From a checkpoint of a small transformer trained on Wikipedia.
Size: 12 layers, 7 heads of 64, MLP 1216 GeGLU, vocabulary 5198.
Architecture: no biases in attention or MLP, tied embeddings.
Training: a variant of Adam for these matrices, 1263M tokens, 9636 steps.
MLP neurons of a small language model. Each row is named by its layer, matrix (gate and up: input weights) and neuron, and shows model dimensions 330-425. Each number is 128 + 24 x the weight over its row's rms, rounded and kept within 0 to 255. Numbers have three digits each. A neuron's up and down rows have the sign that makes its largest values positive.
A block is one neuron, or neurons of one layer that tend to fire together. Before each block is what it responds to, as a language model described it from the Wikipedia text at the highest values.

Description: Approximating quantity modifiers. Degree and approximation words placed before a quantity or extent, such as almost, nearly, about, over, less than, and most or highest; weaker on based (on) and table pipes.
L7.gate122:156131113149165072089117132133167129125146102172098137083129133117159126093097111100135118123148079121132142129115171158172129100142113153115143149124139135123150112128133131127157139154136150126082176106122116166139130128131129100143115148152132128073136086126164109129163111128148140144
L7.up122:152178086138120149129135150094091116131178127143144105136125127119172138130144124145160142136113161130140127095121154147120127094150136124097129139160159143140066141141130145109134121128088139119135099136120102080141098085100145127132079095101090140118129113129109135138130145122111102127
L7.gate565:093155106118099126144111115125150149117089157156136144160178094170142093110113149122174130101158147138125175123115149197125125146164142185123143119133116161101109134165116140128151080114152091118090148128109123159131182117120099120144123112151113116124098134106145113079111101098142152135
L7.up565:113092139159116178126071133153129111149128161123144114157114115094171159131098110166115115104142108087141157135153115150137146117142140152081173123196061159146153080134157187197143162136196120151103179151140166127126144123169113122128120103142118147151121170133123113126121114123112155102
L7.gate700:142140136136118181109111107087121097114147082164100105121092194114170114090176120158120164153119102140140131112118167130100101124122149111121098093153146114136095143122119128118109140131109130110142117091136139128146137139159110122163103111112126130147102096151109111122128146138129162097
L7.up700:144129118120126124130125179188125126138095139191107147152159104097136138122159110142154148117163133141126131154167178131109095127112116140113122125143133115138140148104126111175104142167153144105160094139147161144155117109143118107173106094053153141107119108097153135129137141125149113097
L7.gate883:123116127096098082108157156151143130130140180125117117118133126168127101139121187125169131136145129117144104107130125124105153101092164162124110151114088143101134074144151183128125165102131115141089120173119140173122104126119152173134139125168089169119151116111141127114172100130130107114
L7.up883:110117135143117154123127116114082105129112135148145163139086137068069129140167144129136095122128128115121135096118179109138143133118139138128118144137192133155152122122126157114134116096109121139112098120139160108145144127113130092149102147134136147164097145207127094107105178085137129091

Description: Vowel pieces inside names. Single-vowel word pieces, mostly i or u, that continue a split-up word, usually a foreign personal or place name in lists and tables, e.g. Ab-u, W-u, Merap-i.
L5.gate79:111097144119140119155102128131139154125091102086126167137167131122135131143128136189139111105083091111147136130147107129095163106170114152154128156123160102077107096135092140126145101149108128112141146143151129072131160134125141128100134128116146139139132104126134098125126122097117128150
L5.up79:151151123114118100118141148150116189162133148138151138107123118102142124129124129089162147146111121137151126096134172102115169129116142128157125117069074146109144128164137156129104133105125127094126112163174134134146121110153126154100127132135180055086175151148122148089171103158144135134
L5.gate177:114122135148149120151138137090159095117118170108129081150140086122067088143189114118151073050104102125137135126130119164136117131107133090095150107137184155101135129112117106158079122118133154089153090171103116108118136155135111143182104126109144121134140165117136101103158134087118100117
L5.up177:116131141117160112122134105131139145102099133142148139120129106098140087126159137136116108118151132148164139121136160123123099142118126105117135105087151099085137120098144163140098142175137168100145123150129138117098131109168158127144096124112143139130141155170070114111092134118138110143
L5.gate305:151114134141109130132105129146150120113140132155112094147151093100115153118112122155128128137134151099140097125108148125152163139110131080099138128147131121085113154123132147133113152131149140126137157117152130153135133117139149146112084182136160166105131129142108138107125140111113154142
L5.up305:140139132135122128139158140101146136098165124107122115157144154132133151116084108165154131128176123092135120150142070135127142108108093162116098150127117145122124130129101117114138126089135091128099106064132136138121117149116169149115124142167137160100172087119112153130178119121140104122
L5.gate312:098148120129143103089137130130122129141113131118118145134110110164142137116133086193122151120144176106143092103154165125129135164115129111094163151109138126100133109119103144064119121169119157132132094132119127094084161129148108147132121122133149149164122133159102142112151093099140117142
L5.up312:167118094130150119120159096110146137103154167091137088149119096123123141113060132118157093093133113130103115130128163135131118153103085097121138148109173123127127126128105146145100105151171125102126133109130169140124110120138148144145102133192124105087156179158156130103128106087149122128
L5.gate321:116093120134173157097141125123119150085157135124082090176095122109054106138119134141138098146129155129096123050065136173147145116132180126138122192113107131116109116142129113150113161135158100112152125119174119072125122130110100173154117108147121080110096123129136082145148136110116113152
L5.up321:166115087128142121133126139118130161120124076108086111157103125136170127155117122152162142091109114151134105124147173087120101125088101131131134118092138149119113170142150152152118124120119151125146171106132141105164191142106116105172147137113094110124129154128133143120100164119133178146
L5.gate428:087139166127131154112164129121124196098141147154126123126097080145124091146127130127102122094088104133117097145155176142154129129159122124114119092119122126103181151150089106125135152162137149117185094104102186119118113114161139118110187138124138124116110095109167131122084109100138067121
L5.up428:090142119157138090099117095091183103124123137162112141085114128111105099134143101148119128127110098137111127145118107162146119091117147154097146131133159060109109115137120136149126126156131150070163142086121117119103116131144149147123118112073113151152153128133162148128138117124133119090
L5.gate613:133080132102188119123143142138154094119128145103130119135141072109137105181185139083125110097183107145106157125164108130125129127120099187095164136106128154145110118142122114118129135072098165128143099117147143131106087147086134140128128141133143102143136159132121097160108135110142095096
L5.up613:109146099130123139162155179180121136132116174149123094157148106110153155112133145137106127117196131150074126133137121155114185138120110131092095108142143137145101115107114137121109119115120141118136128127137143205064158175113164164140119139140149136140092155127119082130095123135145124120
L5.gate1075:151153123139137098167147148144133154113142104127145087145153137122112123132096095151137150155134162111128103112133164106113145109157167093140120136138126161122144113151164099138099092122113137127125121136141149161127093166119142118106132136125114136050128126119156131163133084143131147145
L5.up1075:083068128129135068109149106130124159131108138093075109136160123139139140156133168136186158128122128126092099111171166109111146116117131136107135156119155124149133116139130121114083089101151097106107073110151113103121110157126162140136128115122119101110101134157122128108146090123165105091

Description: Word-initial fragment tokens. Opening fragments of multi-token words that the next piece must finish, especially acc- in accused, accounts, accompanied, accurate, plus c-, rec-, dec-.
L5.gate24:172135151148138120107144099137116105148116173140141104159122124135111108199162122127130132112145095134182110137137140129101129101133109151094133141157166134146088119102109107153160121131158156118114120118097118137079121160077115089148129118128090147139124135160126116114110137145111138109
L5.up24:098096145116069117146112092142158137128125139114131160120141141141137206125100130089093103140113162110129118118125126086152141112120140095112125143139095136149124135152184152093150202133142139151121139087154121160128154115168159147141121074174098172097121116138147137123136132137145095130
L5.gate95:124099166179166138129145107142169143139134161109101128121144123133130126150126074164125117068116144085175115177168074125119097120118112130116129127122110144104141123126159144124147171102130116097178119146122094127143109135129119139156095138141146125109135140094152125124149127104148107114
L5.up95:103124145134103115096168109114133113139156137147101138129135113071116134113118158113135123150070106136152129120102124127110137097127157138100122136096115115140140148133174141121126163098155105179140115123087125145148055147090165128107086112115131134190128118112170176136115113135159105179
L5.gate385:131147132133113161135124158150146121120102113133147038171106107153132119096118102148100114103148128139121116127135109135093098115131136118124104117145139139109129113115141168073133136108139131128097098122139120160137126145105061144112129148119140131094163124112142082096185118155130137116
L5.up385:129112124166122106073123107136111132132156131180119159139163131115144131118095104143175138129144110094167204154134089142094144102149119124113181156104143079118089124138111127118116107098121124139123140109173108101140109150131145138165102167191128144131115126141127136139119110105158115079
L5.gate460:135103141097125108108096140123118144135096114132165136072121127120116115127169140155124122144112169136151106127166141120135149088070161083166131119107145120113125191116106094115089114124131117096129151120166150133164142139094128117121127124138109111087112111155115144112132112144119130124
L5.up460:093126151108097063160097100109134124106097139103106170111150138151148132133130125193118137176148137151158161157115124155125124113106105113147109098107139152137177129118111141097100128119115108139109137113131185125096139101139141128165096145108151135075123111161137142107118150134139160132
L5.gate573:124155152122152104147133107133177096156149116143139134171130171112092124143132126152115101134154132138130101164137110113125140149098155110157108125118145112159091137118156119127146093155093132136151088126105106106090148179122134100115120152156140148138122132094144126147112102082155129065
L5.up573:083141145123114136152126134132104116148134108117154142175121137091141157124148107146103132108178144142169212103110087086089116111117079155090056131152132165124116088124178158137133097107140135119129069166098147137146136100116114155087159089148106117131105112159112112103147121158162144131
L5.gate674:163118143145123111130118145101122102152097122171090113140134098154128110135104128125101099125136133091139127095094182126152093124131141105107130147121128168136162140115087136148156144128130119162122135170132098122100135119091119088195128172100111180134139107109128180111158128121100151135
L5.up674:112130121166121123128161135171133127081099202137093124106100157138116127157130117115133090161133111125128136119139165127125126111162089130106120133154134158110123122115139120175106199144121147119130105135121153130146148115115166104140158100119163129101141125161140057113138089144122111140
L5.gate706:115100149119139144119081140106101140155116135117132123107158118112105122152101113133083152108114160130129166129098092101135127083096118120093170126120070134106126125103089145106122121095128083141106120115139093129130156136084071161120138113169135120154102150167167112125106110081127110100
L5.up706:145141117129095117146119086109142137099114169079135069154096163062170139148117144144130122133163133119165125149098161128140115147127102089166146127095146143164142144117157135136105150107169101133114150102161133090122075123113129094141101167121126113122103133122110138128135134104119122106
L5.gate958:096113105150128096111140138144153104135108113148136142114156143124136150170137139166134160112146119156125118168139122106122125125097146101138131091146113103120102105089134097149139105133135126144143176187117153160103117144080087127104129097150154147081111120166115115130119150092168159167
L5.up958:135139140102110146106151147171103061154099123115133118140111125122128109185138166131117116153130142152127101104131123124109138092114161068170120112134146097161094154145142104140126141128193162144131147117147094138105089159085129143121116092094138101160111081137089139132110150112179179141

Description: Early letters of proper names. Second-piece tokens, often a lone "i", inside multi-token place and personal names in lists and tables, e.g. Ch-i-șinău, S-i-oux, Li-echtenstein.
L7.gate35:070131112071156125128163124117128155137127141095126079145142104159179152116155116121103087147121060101113141105168117109135164131098131086109116133149132148066140105099165106147087136136157137155138151112096139127099133151125131134170121153140144128092117160174161131138114104164148101124
L7.up35:112146115105077107134158137115103155160155129134155116114145110143181117143126116214066138117131120108143103101157123114132079117125122092115116153081162144138141126137157154097135111159133080135134143103161127099121144130161126124103133126142135119074149090132157101144155147114103100155
L7.gate744:142143112108089083133151129101132101121103139119136115142111122168163087152120124138113148139149142121107119134109117118150179135123133102117134138132129143137099118100134094134082166131102167133117108151137123106087108156100134137127137135119164143119157148166102148115164136104127097169
L7.up744:153096164107088135164143145126147164132133087095184131162157107154150122145151089172120118126100140129116155073128116098144102127139137130086130085133115134143119114176164173130066110112159170145110105129103102094116098144128159129117132151123075136115148099135156108124161120159113105182
L7.gate770:106160154103158127156142147124167164139135113159157118121133159105143138110125078172117146146132162125110115151137080105171142137129147134123130113110121135109128139118153123154113142138118121151178183129163126154138140166119110151128157132130134177102105134163155116123105080130149108135
L7.up770:085109108126143182115149109119112137138126128146138103137144074108130098143126158131131146115168090153137151138106102109154107126170153154075125174149107164162102136139159123131153088138110164157127095124116137138112108132083136149115122136122145132139115142098112111108136121135120114147
L7.gate858:131123190157168148185125138113153134159127145106140156150188116141133127146130103112139133108148135135166114121142137121190171117130101143138131128172150125137111100154155169154102127163134127114109125161091101147154204144149097174132145110112164121140110180064117113079152156095110123102
L7.up858:113150136092142148130126146144099143157103131089130132132159169176130141122144113108140153118154122193101125119088135094132168139143154139089095120101085112128125122115112097149089142133094130101107176103136114191151155097112100149134216083129158092134155149168141115132120167119097117153

Description: Football competition and club names. Tokens in football results and stats tables: competition names (Scottish Cup, Premier League, League Cup) and inner pieces of club names (Dundee, Dumbarton, Lokomotiva); also weak scattered mid-word pieces elsewhere.
L7.gate400:128122146075110139082106081129149153116139104140145132122119090141133127114130116119137132128133093127125116123116151164139137147105099125152158094145155123126108158135160128128117145158155122132133105120159112108120155148081124154086130128152117098115153154117119155170163102128104139105
L7.up400:121120139108096130085128118154099132106122160132132146157114149103129154115070115167100119107153112129111114131056150094156124139115118142206100137099115121145102100118174160140108131116154134190128124130127108113131192133132101107122122136117180135162101130119108144143128151097124095095
L7.gate630:127123150135151142076088121127091113127123119148135113172096096161162091121145165127131125118160148080122138136132165129131150146098116175183181152119142149084113132097119132122160141132140164156122111114107111138161125159146155138067091140123187143143152157127164131108123105125099128125
L7.up630:118129163126126139130172133154137150134134144158134096132127111107137138084128087094082112135125135113121143117105129161111047165177100134127151155090142148135166133104127131166086168102148111125150093131102089109164087151123134122104122116114110119147141124125115137103156120114161098122
L7.gate898:111108153138106123085175156165175148119126091149139115174132117171113114121124113128138134137121104078099155114134108141164163102083086126128147128149113115091086154095130115124159112115162113142132137166154176159112124113103151121126101104142183125139109142112140154097110120079120110127
L7.up898:136172142158163133100124150110135157106118112160108130083142087158155127139117077141120176126123107092153119147085143142121162119127132075145122110134137130162136137115135132123157102139127127146144093129151075124137120121175153134102162139118171132100130149088150122121147133129132131144
L7.gate983:125113132137134127113149112093107133147146124136141140160105119123149088139122138124153162137104108117170179092109142167149109173124115068113098121100098130148106185111135096070135139113082092111127122153118105166135141106112123166088090131126172116162141186143148151114148110140120133155
L7.up983:119141118112154144117102157128089106137112134128140109151128124112151124105149123115113161162163149120147085091104164097154161118141136125138120158158119124150117129115127090186151147103151105168161123088122143173157172178114130128126139107131147115133145144049160153109184101092087122132

Description: Opening word-piece fragments. Short first pieces of words split into several tokens, often ending in -ar/-or, e.g. Har(vard/old), Cor(ridor), Car(bine), acc(reditation), le(agues).
L7.gate195:135163124074137133173157151176113109073136138122085095121124127084128166122138115146105125124116132142187116122105185122125150165091134113116133148115128173134134114153144130118117144064148174119138128088151161153119162147143090066119167177151113105148104075123166138105142084136132130085
L7.up195:132117140139129118130125123180131097078105162158167106132111140136144078139128126126120137098121141126106124138111084116076070118099155123126107092094139127126154142095138142137103166105134100137097095135114103138134110150130119127108098155166104120134105078146157071128140120120124103097
L7.gate649:135139114159125103134104147136122137069116114094175103095148123163154104097144156107122143163106138153163097129112131140113142155108152078126105084151101116116125136106096110073153121110158125136142140166093103158098109106168145096125118167171161108157124118145150115136141119133095101091
L7.up649:174092126141150120145118137154133123070156107146107132142114168098146125113118119164101168166142140138168117170164106128112097138124110097080124078147140132105133118093140142139163114151109100117169111138160135161109095147162139082104067164164142147127120182146138119118123110112115110074
L7.gate716:115150132150105133132131148100138107107156115169134147139165125123105133118121086161106105122116094125138129151125121090121116132092096113112133114126125130102154131119113118122109155137117131167175182101091145172108125155131137102131127113181165136126096135121145124125116128143109111100
L7.up716:098133145121133150113166143145103078198125135124132139090164124104126141100148097141115137138147066121154151142121141137140111111124148153141124124109148150137096162138115106129105103159119106156128154123140122119120096147125193108103098109161131182112139117153107098104152138175134119107
L7.gate1154:126108161106103168065117117154099085122145108132120153157161096128153111110141112138184105138132138136095144115096111123122155122097109139159126115127137134090119116125126138142081086104078145120123133170125122119135117165102127131134109149131163178097135126109137116139140151118157112106
L7.up1154:167120174147120119173096153124146142120116122067147132130095140102156115121087086100100134108110108166119130124105126119157100139134105112091094108176133161126164129135135118114122165129147131175120107134155082123118117127156129098119143115132126113113118095124155107158143104088138146125

Description: Sports career statistics. Tokens in football and other sports biographies and stat tables: the verb played (who played as a forward), dash cells in career tables, League, Cup, goals, appearances.
L5.gate127:141127095100099124156104165116102132152151106121139159139124131105119118171134074175125173147151131127151134164121129116109142170162143137100145103151122114117117105109120127150161129146125092119113161108119124141096113140152092145153121173117207148125140107111147173125113137106088094128
L5.up127:076114105135121092124112139181132146155138120155145156128139134110160160059127133143097161124169108143092169139160103143105117105097111146155120145114129165154125146139137156106108104118127096139151143119139143106089127148135117073081128126130080135168115144126116137147128159063170138116
L5.gate222:138106119106113096150119145109161171096141162142166120120136120146116107104122145148155155115136128117117103161083139162110138112147174113147140138136093136126130109105131131140184119131129141130146131123119170141163159083082135163157105145082146136120102119151135142102148152111123127137
L5.up222:172141161125132102121130128127113124103133135131122149146123098156118116098162121135156169126105137130122127116149128152090084161133148106113114085126116122139144163144124153104112116057128116114123120171135145107129144132130106158141101116100112138177126174131118109108114154101113101156
L5.gate542:153114156132114145128108119109161140162146156100137114128087177148193113145107126130145110126138112084112121182086154191090128099116159121129140155088102137101159128138110174094158092149151132120142124140142176171145106095144100108138121131153129174130142114147159097158153151125104108106
L5.up542:102139128150135138128111101132137129162137122151079175155122067190116127144129129085139130154042143143124087134120117131136124113107131134142158155074134121138132111157143073109120144128126153137104159143106119119174137154122129169132141152109163097146143144116139188146088159147117157161
L5.gate679:101126100139110137149130127088145173117094114129079144127130134147138097074075104147115149113153136149141173139131095108115145131129085168091149100100146179105133123109115102098147102147149096152111177114136142174048188122167135086156120125154105121140099118181147132159129145134131111141
L5.up679:120077171139120063163175095151125106135139116136127178142109092152135125125132108126145074120144120095116119118111115123114144130172114105128177132099145111091118109178084155151136115075095168151123127148111070107109181135123132121124132136131103101105111150119134145136107160127153093134
L5.gate844:122102095116121146062067137120139128134150143168129129134165114171124113115142116197161178109123096134107119129128126139096157095141139143140098108129113141144122166132117149094146137130148129152111118130164152165113179076130110133087123139144131123119132154130135116115126079069147120139
L5.up844:128109143113101111138155113143146131138119128150116114135123151165113073116116098120113119167108152091172178117080134101057140106134150094117141079114122112118115145143130157091156112100082085123123147162127124127079114119117167122131092123123155121146126130083125116096135124143152139128
L5.gate988:118093116120130141093091139116136119120153130113114121123126121122134120109118100132109113141167081121156108119100150095087123141137115103108143109139138152123129121080134126099139087131135108102126114113083130110115107152104127138129134133115120123170114131124118166108149159133097136129
L5.up988:132193141110118128116127163097116162171161099092136139109149117123163085138102131124099137072110105124117118127086054108125088131092121131082137123089107115116131112146071127140109124135151120151137172091143131158104152132127096178167167162134160081139122080115134106101145125130134120133
L5.gate1132:118164121113112097103124127134189120132142153145133109141093146136113141162075168159121120121102139097172112129129103124111136136167151183088162093139130150083127102076122146120150118168142082126147113092142156117133124173120112151111113113108156169139153141120143169136154137101097095113
L5.up1132:125137151115095112103096175108135122171158180149124138126117067148120167149146148153147138105104123091113118138090169110115124129156103120115141128131127090105112091147120186089131142110161075154140146122131131124109145131137127174110132089117146156137118117152120134109158149136126121140
L5.gate1163:122119157121134136105086107121142174129137120139127119114157130102160114150124119122118173111145133118134121123175116117101136136163108120142124126114134094123117116111134129123105126119100094175139169170096169165102160179119129095150177115151153135144121115134138164146126112126131134121
L5.up1163:115128159135118126158159172122135120103108145117131137138112089118099136144090111113145119111109119112147122158077099115162128109144135110118131118117106147098129108145136134119128097167101134225107137141154171170090159084159091141122158124132162133136101125125131163117133100114139119129

Description: Mid-word fragments, esp. piece. Word-piece fragments inside longer split words, most strongly the pi or i of piece/pieces (masterpiece, altarpiece), also the u in puberty and Portuguese.
L6.gate602:104133125117108132133127113154090125112147125105164155168165126095104106148109080147100134168081117130131148123080148130121155174094165141119140110163116133127178093167108133084090085110134088154160131141134118091117136161120128177156122116155145159141116114137066109123146145090152120154
L6.up602:153118152177125114105117157106142118130075118077152101109135121111110143136126090115119135124108144163121098131126111133106109138147139100113107088141167133111158101118140125141136102119118078113131131162137149106092150112142119121141148131093120157140121135110130116113135128180119116154
L6.gate1009:159137113120153130115146182133125126107150113113112154160141134124105169143128111137120119092110100122157111112130129171151114149125118130129142091164111155107111128108153130136155128111123080129126109110128069145151172150176135130114172161159129123083150110189141138136115151116136104124
L6.up1009:106124112145145160107100112086145131191106137120156114134156111108180158103098105172095138128128053111121132105134099104133142176126139164127141127140147097137153094098143150140127114186165135106162121131153132126146117116109128126148127138107136129134110135115133158112124115080168125111

Description: Word-stem continuation pieces. Middle or final pieces of a split word that expect a suffix, such as quick(ly), slight(ly), thick(ening), high(ly), and degree nouns after "the" like rest, level, power.
L5.gate98:155113162128149133116137117103099122127139118136129112160101107134145117111181109160128146111159129112126129109126128120109106133090161120149139158139111154164137131164107069123162142134174099122116172127084165102129110144155146104137135126134130119147142129149106114141149178109149099112
L5.up98:117095137114100094147107115144130122158115149117156105137111127112091108131162165122147133105143123202175145113115173104120160111110128108156114158129159114126114144131117135115133115135165157177110136094138116127144170124110130102139182112122127129116135137140170118118110137079085116165
L5.gate112:145120145113138146103128108107103142146104092123138140114144148139141147100126123121128112094120127151130145107101112084150151133090102119088125120162146148118114157112140101089167102131131128122111148097040149116115152088111182131170125091171126128128122134162171126115140158089153115127
L5.up112:164103114127104112132172126154115115109115141124120141137140129135094112126130125139136087131136134125104100087123177107104105164099143099107128145135129122143117121127133129115124098106161148146136191146086105131119142111144067183156080152140096145122126088127116174114149118142165089139
L5.gate132:125107131138145144103115132095136154104105147150078183152118141154122094163126119127104105109115110161112131117101136108114141137098146151109116082126121164134108140131133114124105132144092181161126171109139104123147140099103073102157105139184131148152140130126150174112168154114138143099
L5.up132:122115137111151131127106109168127130142133080129107118147112087057118092105115129130132122155117121165096142127125148115099148141085136126132154135094168148128081154153133149125125129126123111141096141135149149117164091086117124120106149128137152170149096076169080147143149125105105132162
L5.gate390:134123076113108115080142083116101142088114099099063107110115117088091131094117072110136157098115114174122147052066166120122149115094117087141123132134140142110129117125135101128118121098155140135160137107115145153168158129096122135104110125123114144136125094124149116157147123139146137118
L5.up390:142117130143120126094131125132108117133144115151138154119114115176133101085119131121146191135124128121118061146097124097071116114139114098107131147121176176132125196136143118119145086118125144145086179116125159159105101144156114119142088139066159128132160149156153127130167149133133118090
L5.gate481:112121122166124163109181090123088164143138104134109142120146137133149141124151121125113134110128125181158112064100164114122134090083125111117101108155116121131127126141120126119139173117178170118131121112100113142100140135109123122123143111124096123084124132165101154156200121130128100110
L5.up481:138128142110149121108140098118119116125090113119089138111108125148118114153139148109146151100179131108132144104134147144115154175092118110173154139152148087109093122170134107135141138136142104110140140162153123104175134147087153093156132113121117118184100121125139122128148181121159113100
L5.gate616:112116138148104108128169086134110133135165159133091123148096143116132113134121135102094140117116128163110193130150143152127127167113130114132101132136144140116108147110141107136087134112134112121119152083128120093132106128098119105121135090155128162145122138174156075140165118092125095111
L5.up616:122131117154102104110102137099167170098104185161117114094150135170153123132139097129138133139089115155126125119138125125096117112115132147106131113117129143161125119151176119111090117164141133115108092147129140135126132154091120124123149160186139120132083174104111093137100113141108114095
L5.gate925:135137167110156118156148136109118138105121118149118124148140161174155131093105135156088131142144125128173095125109110113115119138142122100112126123136119146122138145128146130143166165077133083123101135125121150146075138114110121112138115123138137128135081122103150089145149184087129124145
L5.up925:119163097104104126110104165113129119133164195096103144086137143131135120114135150099149140126129134134119099147138160115122153101124081158117129131148141110166099161136143144077105156115171088121155139114181154161117132108144131130130133102113132101106164125123127118123129166131155162120
L5.gate1215:098128110135134111123124105054131111111190126114127086155094144148147097114097078140136118096131149112141127089095161138071130116124130105166094117132156125145147158118142107109119124139124147123133125121096136167177081111127100118122133117158124098108145094129160108128145161113143126085
L5.up1215:115097153151136131117099093129117131111128069121145130125135170106121152151157155148064118149140087129123122137153138149163071137090132123077142106120132122120143084122132135150130117115129121129155122120127144124143101105162145116172126124080121095170169112119194155137101158126117115135

Description: Word-initial fragment tokens. Opening pieces of longer words split into several tokens, such as Pro-bate, fac-ilitated, Porcel-ain and sub-divide, across mixed topics.
L6.gate44:157117119151151129130151135161143136143124117152119137173155118104096135111114148183178091141153151120138122146114160175106137149108149118136146159105150110107111111156103110142149119147094129122126130158136169114121150112151104094126144131143139179118132097142118107124147138128127116094
L6.up44:142123121140153167111127140102147137147113155127175150098131162108147107132121124129125144101138117116144143118119118097169124120120173110122140152100094107140115108121162076135116127166118164108145115109131112117158108071128137151145144099123152153071131101127160118141133162132120116103
L6.gate319:124123174139170122105148108126121127112163145139171076141088170118102121154114088140145105128163128149101143151096161139139164119133154120112125107173161119080132131079141077141125177149127112120144139134145108156159101075137114138072148094141145171137199108107172129133106162143117126136
L6.up319:145118159151095147192137122120137149132145130118155131130116117153071114102111118141136130088142143118118132124125153167123089131155110104091143140119060114130147112127155150122149135117149144142168127111106120119127168130128178125108141099157109136106113129150144114126168089139123138108

Description: Degree adverbs, well. Adverbs and adverb endings of degree or manner, chiefly well as in well-known, very well, as well as, plus -ly and much.
L6.gate357:144112131131107125074126132114125112116130096122151087109113112126123089146116074106128082129130144140140105120111144121121125099078113086141118150132113151107153142124147130110131115122150129163144110119120128140107143124133094142115125163144123122158140140105155108091113119085151108136
L6.up357:104164103105145094142156130101146141177106164081110168125134139142104117100180125095146104129088106126137152086116114105137110113144128170084113136117148175152151113118155080150107117117142094120135126097108118116096161143129136149128116120131117089183123150119075117140155115090140106118
L6.gate798:118112074120136107116132130119157119145155172169099102141080106107134124119111125154126104124114159142166082147135153126136149119172124099146130131142118118124118110081117152157142128124164140143153053107148140146135136111096115135129114171104114094156129117099154112122113147104080116138
L6.up798:099166127127126134122103163121178130149161176156117154112130149145143134156144084156127121107123110136101139099097077134110151076136135097131101114154110130128137129134116125094117123095129133114091095156109100156119114126140122120134108128165147090140090072141137158121134098146124111113